Part of a small language model's weights.
Size: 15 layers, 2 heads of 96.
Architecture: LayerNorm before each block, learned positions, no biases in attention or MLP, tied embeddings.
Training: a variant of Adam for these matrices, 868M tokens.
MLP neurons of a small language model. Each row is named by its layer, matrix (up: input weights) and neuron, and shows model dimensions 0-191. Each number is 500 + 25 x the weight over its row's rms, rounded and kept within 0 to 999. Numbers have three digits each.
After each neuron's rows, "fires in" lists the words (lower case) most often at its 100 highest values on Wikipedia text that the model never trained on.

L3.up271:509505470463503507498499484502529506529483444456513511497508485552533487515483490508530483519543491465501518453490523488473462498459466477476490541491501472463488488542496496461511478484516528475490456482532538477537510473496524490499536510493489522489464525540496502504477481479489521478495504485462532503513507452499450519519500486491505486521526530485483523520499474512519490512528504485494454531510505552539490534502431479507459535524457479535487517512510542445490519531486511517494517432469495520479489483506512497498508484534517465529531559515517481492485530523526538471
fires in: "not", "never", "yet", "what"

L11.up176:466527552460502496448480495496529489522485505474496512544515478541515492535493487511487533512509488469497507480465509490530484529443457515522483487470507508515519506501501480519505507492516520514556500502462536468545491488473494521488512452458502509470509521504503494502481524513489465476472505495551509513472484477469468511554449470497447513546497484544502475513477448478528520533551514491569472482473539495484511487507498504493495497487522490564474511557483517531533495503513536514515519486499497473509488468522514474493508535471543497533480461502519506507494456491511505495
fires in: "is", "was", "that", "one"

L2.up40:458463484552465497538480468495483480476494513458506492494518521531498494555529522514481496514530500510500501479507464467517495503521517473499480521479473487499488529462493470523463550502483492545498496489509521465508507449449466488532534504507517475453499491538489517486486489485474506488479499478505527505497473506503493505544468495510537513525528545461500512523510540528476563544528507548471529478541501468537507512487451501475474533494496497432515506510505503521471503488540506469537470536467495500519499484473508502472449544505504520542526535498486530471512505501471487496
fires in: "for"

L12.up247:540501506515458499471482550444523511564459526465502525531495510539504490478520511518517519509545569479507527473521515474508481482451465503519467520520513497492492511483472509482484522463532538519519533485514548438490511516450517504486514491479470523488475482501482454528477502469470509536506544519489522490521508481490491493486482488494462474461525462492518484530473471479572485485505462486506506514542521507472535493515513550500461526469492490487518535485507478490543507525528507502495480498498495465461494491519471505507487468474465527485466493506480501480505513497503503538
fires in: "an"

L2.up557:455477518531468492492506515483455476516484532443517536509504497527498549552520485513509490548505535483505449473504494494511497482520489467508497502496535486516518509475476513528485488495492496534530487480503508515502492487479517515522541482462487487518528486497526457500468476465464504468481575436494497539487445526521478505524473507492453502510503472510515518508468460462494440538520534525540494475512489483499507472521493503486487525506488527494537504503513519537519501528518497555513516488459506505506501431514516494536522477488557515506515457527512475528505503494531475523
fires in: "time", "decision", "policy", "information"

L3.up294:468502535468526478475505531512493512489485516484508550506489519476513539556515518478504487528475519513510512507519439466518502509494453503513544492480482486483521501500474514500539548493501559514502472500468522502484473472496528524459510506500472441505490502518511497524527477516491461505505412512555513526484519496458505474508535519499531485494523449474467538504494472527490535474502459554506521471520489537495518544488519472517496500501508513528475483493516461476545537514475510530467497499483499502488553502435509488528495518511500487537508480502498490503484520449503519502
fires in: "rochdale", "united", "city"

L3.up394:474456511448518484521505514477490452491494501516470493541494457498514521488551517511518551518520489421495486508467506533511505452530527454500458521511524445478529554468477498511540517518526535504541525509493538463485494531506540488517491502472516520492477502519475510490485555514490480557546493492505483493444529518444511503507518565470515504516507505513490487513506482464473453538512505480499532514492523487510495511526501493491463479487512521499503530529515497475537496517523505513508490515535523484518489480508525506503528519502533501485506503502544522449474495503471477514
fires in: "medal", "census", "war", "race", "uci", "football"

L2.up122:493481477494474502484521469504467476484526478443449508514514523539497525501501486534505498517539456476493529470501532454497478485536500497477528529442509496487516536516500510521510573483447502484490494543490484500515480476472527517486467469510477513491491520508478519524482511489477484460489527491477522527476476526477445516535488508517551499490514518505448459518540455480474531500510471475477431507522480531503495485461477523525521510551473481508501492525487496487507545499509496553471514485509506519506465482484515493497502536525505519476528545518530536517474527475527505478
fires in: "family", "married", "living", "life", "personal", "women"

L2.up109:535508459538440505502508523507497469484501469451456503499514482531509536468498482529468492487517418499509533491500547491494500521499512456457492497506537519484522510526524524512515504507503485454534459519447504460485516493451492490479494471533525531472503518537507474484518495487494518449514536521490473492502498531512441529545478517466466509519487492481472479521527493494526508521498477485500475531536551485516485470485458528470461525498494503495480500539484468516487487515506524493475501496514485555490476447509476476523470517489465523495521511522476541504483495524521477512
fires in: "also", "still", "placed", "present", "career", "based"

L3.up122:460492501519469462500477519504479506471516463505500508497504517476500587533501451493544490505490450453510502509508475525508538508502508518494490488492573471494480497498514480531515496517529478483569471502493491463478496476477465496501463529478481538487519519509493472529536533539529509469510548489543457490476471504528451524489477505500472467494500473549520548496445512484478521504545513501546472525541503513531516535519519536497485487502511449506502509521500464516510523490494499500497517517508467537525498497474514469488532509478468534514502473501485490459512494511524487491
fires in: "world", "time", "scene", "video", "table", "war"

L2.up732:480528562497524505481510480483468488492503494486491448489498457490485520526530472524484483515505480483490543494507526502465523469490519482485498484472535518490528534515489489486531494464523509479514451464508506480444512463472524501508481465486522521447516497488532447508499475454521482503541559540490503501506498484484486527536501499491488489501518496460494479525475489467479504548533474494552468534511519559513494481548496456524518528509468456540488496502476518524494500527497521472445513453483503516499486498501513489479529502523476507494536483493500552572482492477496488519
fires in: "population", "later", "most", "professional", "as"

L3.up90:490459528448539511528476477479467521525514501485532504494524473495479506494526462543477512517495519504499504449482571503521501476496506512527473529484562501466521520502501521477513499509507451507484476465511505453502504576481474490489471485500481513501470489520529513467516484508506477488534532491547499544471517519499491495469461499504464491497500498499489488509462475456492493544495509509490489481491541540506508529489497512515473545497500470476478489530530526566473445517511514500489575447446518484516498483488500496544523526503527513492510476490510518479498504521472503465
fires in: "as", "segment", "guest"

L3.up272:474507564535434489475540488477482504507505516489470479515508474511535494505471482521537501544505507489485505502477548537487514507516519476485488492481482516479480497505491514454483485487529505497548499482507486489482486510492494528482527445516481557514551493495490436524485485511497489474470495526511509513493474490449476476503495492485512479531484513494467470520521493442546475559521493453493502486556559501485503494469488489508477537494436497525486487513510523503534533514537520470506538476498544484479529469495514507498530502547508508513499503526544524520535485537529485496
fires in: "also", "1971", "now"

L5.up294:518518481453455493472495450517511498526513487503521473486522506505497499548481485495466514494529472519490472542444494508497510515462448493523524506477512467486475524545502505521465517561523497487520544498515509468462509502498481458495482501507538479484522506524499486510477499488503509499519565528470531514491514482532500549490461487462493470525530520492488549509499529511472497501472492509454488549561503503527513499497460483439492527496501494461475532503526541501492515494532516482500461452465472476482478471491503480480469557526523505515523521535509508489535475468501506524
fires in: "not", "by", "when", "most"

L2.up9:433534499533500508500515517501451519490481500482466568526506453485515499542492510490491486521494478475528521512550469493513509477525455461500510465495533471505478502521492507512547532468469515471512465475453509493442499478503510495505508502496473460486482507517519504485527463509495510526535525490467466499465502467469525472523514507503522456547524498511456454514504472483480507526519501525531524528512513458495494493488536480502461507489520503513481494528499443505542512508507466478499494490509529556502566500486530491532519491493533490518538523453525510511502469502477457514
fires in: "party", "club", "e", "national", "census", "city"

L5.up505:447506495453459484483517539497484509505518501515506478527486462516551501521480509473480511512488469451508551514494549532512487489464503463443487507475506506524499480452471493506460510494493479501515524516523505531513516506493499496501501521532502513499524506465553524501518436517534490479531482516555477492474482523508420493480536493504502447503463502520522475505495473496524514522534460496521520494483512545477495506493491494501550518475509489514505494534495506451491507546459448471532507531503510529497553501506528503495506537539476486509514513514519498470504503460507525555
fires in: "born", "member", "professor", "part", "chairman", "second"

L9.up417:518470538508513492523454490502469463511470520502506529497505514491502550490508483448495528504492495486516463461508486494479512481507520499468479509448522455443519523516503479520563458507439514467502488507508500518446531532497485482495499505535479510475523500475477482511553484496544485526484493527536462491484520503494482569509465516542484521549520505532499489506489528460483534482526499476513515493508501521484506495504503487517482498523487458522519521521502446469472515499497488517483547498536481540482505485520480495547503514534493514510491507511503528540512491493535579548
fires in: "board", "president", "line", "council", "head", "wikipedia"

L8.up611:474476508482506499489469445469494478491545499511496502515489474517525519507502521491497561536487459517500507484505518474509439488494516498557510498448524497463493511504501511534455545515506504544487501526531522481479529513478496512514468474491532534471515533533475466496477515464470512520494473515514506570500449493517493501485481488552468509498496493479537499552542477525526476506452502485518514543531494559487507473499482489481496499474498515525481536471525473485492493549498522492488533500522513446494490452493485449505535498513498505478491451481493500501489486515492538455
fires in: "that", "called", "described"

L8.up335:480507557495490493452457506490469489492468524477520508531470499460466539501492489498478490537491502490524544488497504487511479485514507524505470512476489502511488532499454504550470560487512508480497480501487569482501464496487507469492508482489466466487506509497510462496516500528504458517542512529539462532452506490444444468550530462512502531492516479467505485528498492482459481522543474492492511525526526497526522490528533508513509521504528499532502503489536474501562501481498463510498472501534496520501497473508535477481528489523487516546507543489524536471505543523481553485
fires in: "united", "it", "there", "these", "state"

L2.up730:425492486527497502485492502494484503558510567471503500519505517499488489475469502491510493491486522472517519479474555492525504491496482476473498490439512506449519516522482516478525491484505484475481481517518494548503503523484483507501536507486478524466448544496502542514505492463517532542516524534482454537452520488492485495517476521495522475479508485502479549500499445479533475482535493510582487473507533560471507509496452472539492521496505472489493518525491490496507498492469513456518525492478491515488519495481488509484508502532476527538467454487563511504514483487477525487
fires in: "as", "also", "notes", "then"

L12.up281:486542474477506493461488493523502550483472457522533493519509476505504532506500506498492513503544476466487465464493466522513468473498565516508483491536525484509476518489491526533454567512471489493562488493505488492531527482447458503507529497495527511492485532495572502498443513464483517518529487502472491481467512551495515530473472509491515477507473523503523510526512479464513532553487532518528537505511498512538505470528507479497495525475490469487464526520525511509467528505465493475514510516484537506511531462524519475507500497539488488528510496529489532495462492494477503436
fires in: "his", "s", "her", "whose"

L2.up514:498511467498508495455498509498461505496507478515509544468504475514479524560534506514538473482507478452498512505513504464536454475499531508478514459471524456528497512503516535493536534523499490497524495497488513483463521452492524506479462462506489494486490536468508505483572510487514487496540466517523482513420475515490518522519506551511498484554502502482511494512510526524461505518487482539499488505471488473550502527489524451513534491498513468471513510521491491521486470533462513488503497470446474536477523475482514504502465481501542507503560523489489501492465532515534460498
fires in: "republican", "african", "democratic", "liberal", "civil"

L2.up85:466501488558507513501438491487482448464476519503504525492489507483486489521532496511518527506484525434509521502518555545525510493459479455513482489508544497508521513491489531495472493493525495492505458476507515477513486518494492493532522482523476506474501521485505479511537518442465521497538552523489459506465549515480537505515502489534471407539513503523481509522513487510469518472503476481511531524483523485459510446499514505512499524492489488492552476528514473513480516512468489523528499480507503540546508486455524507484491505537470475512478513492530519506543537490477493525
fires in: "medal", "battalion", "war", "after", "bronze", "cross"

L2.up668:469476522514488500511510509519489504497481451486456494538507480564534533500515500515515496509505545474480478494492518495522493524514519467474490496497507488514478541492488516518495483490491534480544464553507487510453472503466555466485539512466520476511507472502534480537501495494493492479565494502495501547476490544445483494489490514519509537511470526469466486523486495483483518525517503458537454497499516444514497536530495470500464549521474502461475478531488498504500495495475514485520480488486494509471487461506521504501473491514504504541568474488590500487518494528503485541
fires in: "national", "public", "into", "science"

L10.up335:483506481449471495466468567522502553498518469474474447528448499535492504518552511499486554508507499502505538521521484449493470508496559488507464505485488507462526510511509493484512520486521524482491523506503525470474528502500513471499508450525533485467447502532492480483499536468477491518458470506457522489499489487532482513500481479512497491505542491535531456539489511527455518494459491511477479489512500470496509538518484456500481509495477523495522514462541510516475528463425489498522508499495491535514528518458486515473502539497501499525505516496480499491506548500481541492
fires in: "of"

L11.up457:496483524518438490516522522507539479492509529507500514517498482547487498559546524498461512515489487495514510464466473489552456516524519491527478526488528507526489498467508486522478499503518507482476479526539517479518535529456459485494476457530530476454516557573475505505529517537455504493472453510484512515469481505489502480477530477447509515521499516536503482523507451516507517494531511520468448504486505500499491515510513503474508527499510535479468511497483509495445521522479454499530505526484462485493544481466498447473494520489504506541463492479477498493456514506495508516
fires in: "of", "making", "putting"

L10.up160:466518504470473477527526558511528468494504507508539478522481485514533548538464517483519512502543538448513496489485451485511513500519489479546448508492506492501497555494501486521481506519518466493501506496521540480540492523508532485534495448507494492500479543526466483499477509511454463498491509532533496504478488541485470491505473488447508452501513505502529520512536526461455533491439484515522465530513483493494495509528506502482494478500511486480516499505519470530492509492531528502490473511518451526492489466490551458527528527486504508470486541447536481510546504481542504500
fires in: "of", "game", "video", "film", "club", "series"

L11.up424:440515501459497502461485491449504515469491498506479519505490472549515508482524489499499562500496510472515515492499489507489459508496533486479503515447501493469463528502502506545429512499490533460494488484489550488490542486489534493532513499486488526471481517516453475505444508496431499532470518496521503506482531527510465487526512484499467480514542511505496475523479505471499507486502463532512464499528514515518532524538511488531543536484452465535493552499513465465475465522475470482468508516510508516490506501446498503503528499505488492537524471452475519494481536522484513532
fires in: "as", "made", "making", "18"

L3.up671:519461516468464502514459456495484543520474499479501505514507528518496488498462502476477490536509532519522517499441500530455503516530513542477492557483488516461491503454492473485490535524471474473533492518496536518498516513478493474453519505532523519518504488540469477524483500456482490508492465489475477500503521479510469520519459492454520544495498509555514470513496495468553473529511519464522487491548518468518511489501465526504452531484485475508478498514505507538478517472504510511488562491483452497525486448505492468512520497538486526565502480522522479466496502537497509518
fires in: "each", "it", "this", "scenes", "shows"

L3.up56:512498460455467494481476536481505497491468486502497538545513462487519498506493480523537495514516489487497493521488471481470527485546523521509503489503538494484512516504510497540512550481526500502522503494476519489435471456486483480467498470516535523518531500494508497508553510492492495512545529489516489481438490516456487477503520484499548532533491504519529443505535511498498503508533537475553519481549499479499496524463494498459532484514495511462498503511501483501500473507526529503500524504499495521521495463453528484506501483498473511496484487523486582462535483587477451479
fires in: "world", "war"

L5.up456:486534530476522487504498506487454515478498508516456516520533458531503523542484498506554485505540496490493518476504428504496508447471505460513492483493502496477560531472470512504502543534459475480555463453495519481462511444471515479492520490508499515477499512545532455510552483531504524482560508471520497525456520504492473484485496522457510493481488479473529458522456483510508528562505528487510482530502506470500508482526535489487485501496536517511501509525520493516532489481483501509527507485477486486504497469492542438476499479520507509513535515507515485514495518494518463513
fires in: "political", "financial", "presidential", "national", "international", "corporate"

L11.up366:514510503473428482454510489523528499503472471503514508504508503488529512541489469482493480550479487445513482514543505501523461475465490520485561534472513473488537497504498506500526537518530555524482466544506505538453460531490460467493470475479501508523490537462540487514478526480481519476500496525542524477483482501479525487487481472481482466547496496493471464500500513496473527487490492493541511526500517540486480487505496472491542560442513515523469483515518513516482485519460521514503479487491518484464517478502499500477504481507507498533494549547484487558501523491526512481
fires in: "he", "she", "member"

L5.up4:478489545507443478492494488455550502485511516553539487520526491494469523517537481492494475525508502484513493537515518486549511471471459512477459495513540531501449497485473493515518507517502523502540454482485511504512499466507461516497513507488502559481534493503481466506498503501505470510506512534514466540459520514515476506471519499481569546492476484491475543503463506471490499541511534503524470502566526537526489476492520523484534498477521488478505523480498430486480550495490501480493481510517463485544486490480510462507509508496491467557509475509520483489484471521518536502
fires in: "there", "it", "championships", "games", "scenes", "2"

L10.up329:496491508518524492513540544520493515517512473467430498481482525516538553522501519443544486500509474507489516496489475479519535530445507502509535498465501498481521550484503493473476534514533497525516485507508465475492467483513527488533498495481506484510503508539475454497528496480514479511485492459500516539488471506502515495517492471527474498481515463523547511525493471527528540474514500528503520459502472548528523512505429501507502516514473433508466466569501474523482509490441527531515485510482519496486490457454521500517487534537490505495477533488525526505529503506501521503
fires in: "and", "while", "of", "that"

L2.up231:492454509530460492484452468489525489549521463473487473507493499492490494511531504488475527499482515530520562480485554471520459528513516533492482477495466469493463522502510497477491527488470521464492510544543500525474511483472524503458509507483509472475445490519483540519489456505473470516504512466490517514485483473502508490510469522549528486504495484483473546506542497515514518497503484504511458500509514525492501480544455482531502523525441506462502504513494516511535485504539517480486546502489532520489496509495490508520492518514519549520532534483520519429443509534502541460
fires in: "be", "put", "van", "for", "small", "with"

L5.up119:517474492526509500476489476493520458515522527472469475507523537537522557556503478486485505557527531522482524476527494462489468477536529479484476493467487520477504521478488496519436511492449464497528495509508530492477490487497554523524499522504478489439487519526484455525467509478486499469494472554494524510506481495499457534520454515506497461519480469503497520516514496525535535533511491511521484500502508465490525497519508510521441526542523496486509505523489484506508469513503491513554507471458469485442508466483512473497454520513502556501498506495525454475501527517499522509
fires in: "main", "an", "new", "attempt", "special", "help"

L2.up271:495490502501528496493490434494466499527511494508521505493500500518518506522464499512476493531491499486523492493488513517489511477478499495473492518392561499480494487501498484504494495526524481504497520566522492514533495489493491521505510488526417473506452496489485511498495479504504477499472504533509489539495499504465469519484432484453493488518528500515476533515482527516510513493522444522514531483533547517517497523534472495511478538489510483531504508521540495479499512490465512487453547521455503580510514493471495476513528511521496500490504462541519530547536492511519502451
fires in: "one", "each"

L10.up120:514523532493480488526516490516514503510429506487479522550494502496479463486490495530485524519523495507551550489484494454489474508486505493514504513510467509481493511539508522513501559536475483499510482523451509503512516509468519529501461487520491519478417511500563519504455472447482463542480513493538537483496446535498444516519476503489465542498527479487509519496523450503487494481495484495514521515518515536476506508515488464503494484474452502516504541508538477498508545486510500549518526521530451461500503506493485516530488506542483532484491508518480512491463516514473529513
fires in: "born", "29", "on"

L2.up179:473447518533502491509514553483480479509556536526475476499500479458479516518536504471500520520488488451474474485512523486495510467441502445482477499466529483455518490520501483483556477512535501519486494481502506514473483522508501478540465505511521470478489472514496476537483525500510511490511464504487466533463493478471541501502460508490496448511569563497519533540512493533489495543516466490519503464551537484494496510532479462523512510468504488542504514509487464470506498515449510489495504484486533516500468509523501526521508495533482484472505490504550523517531488506471515522
fires in: "season", "first", "same", "medal", "year", "last"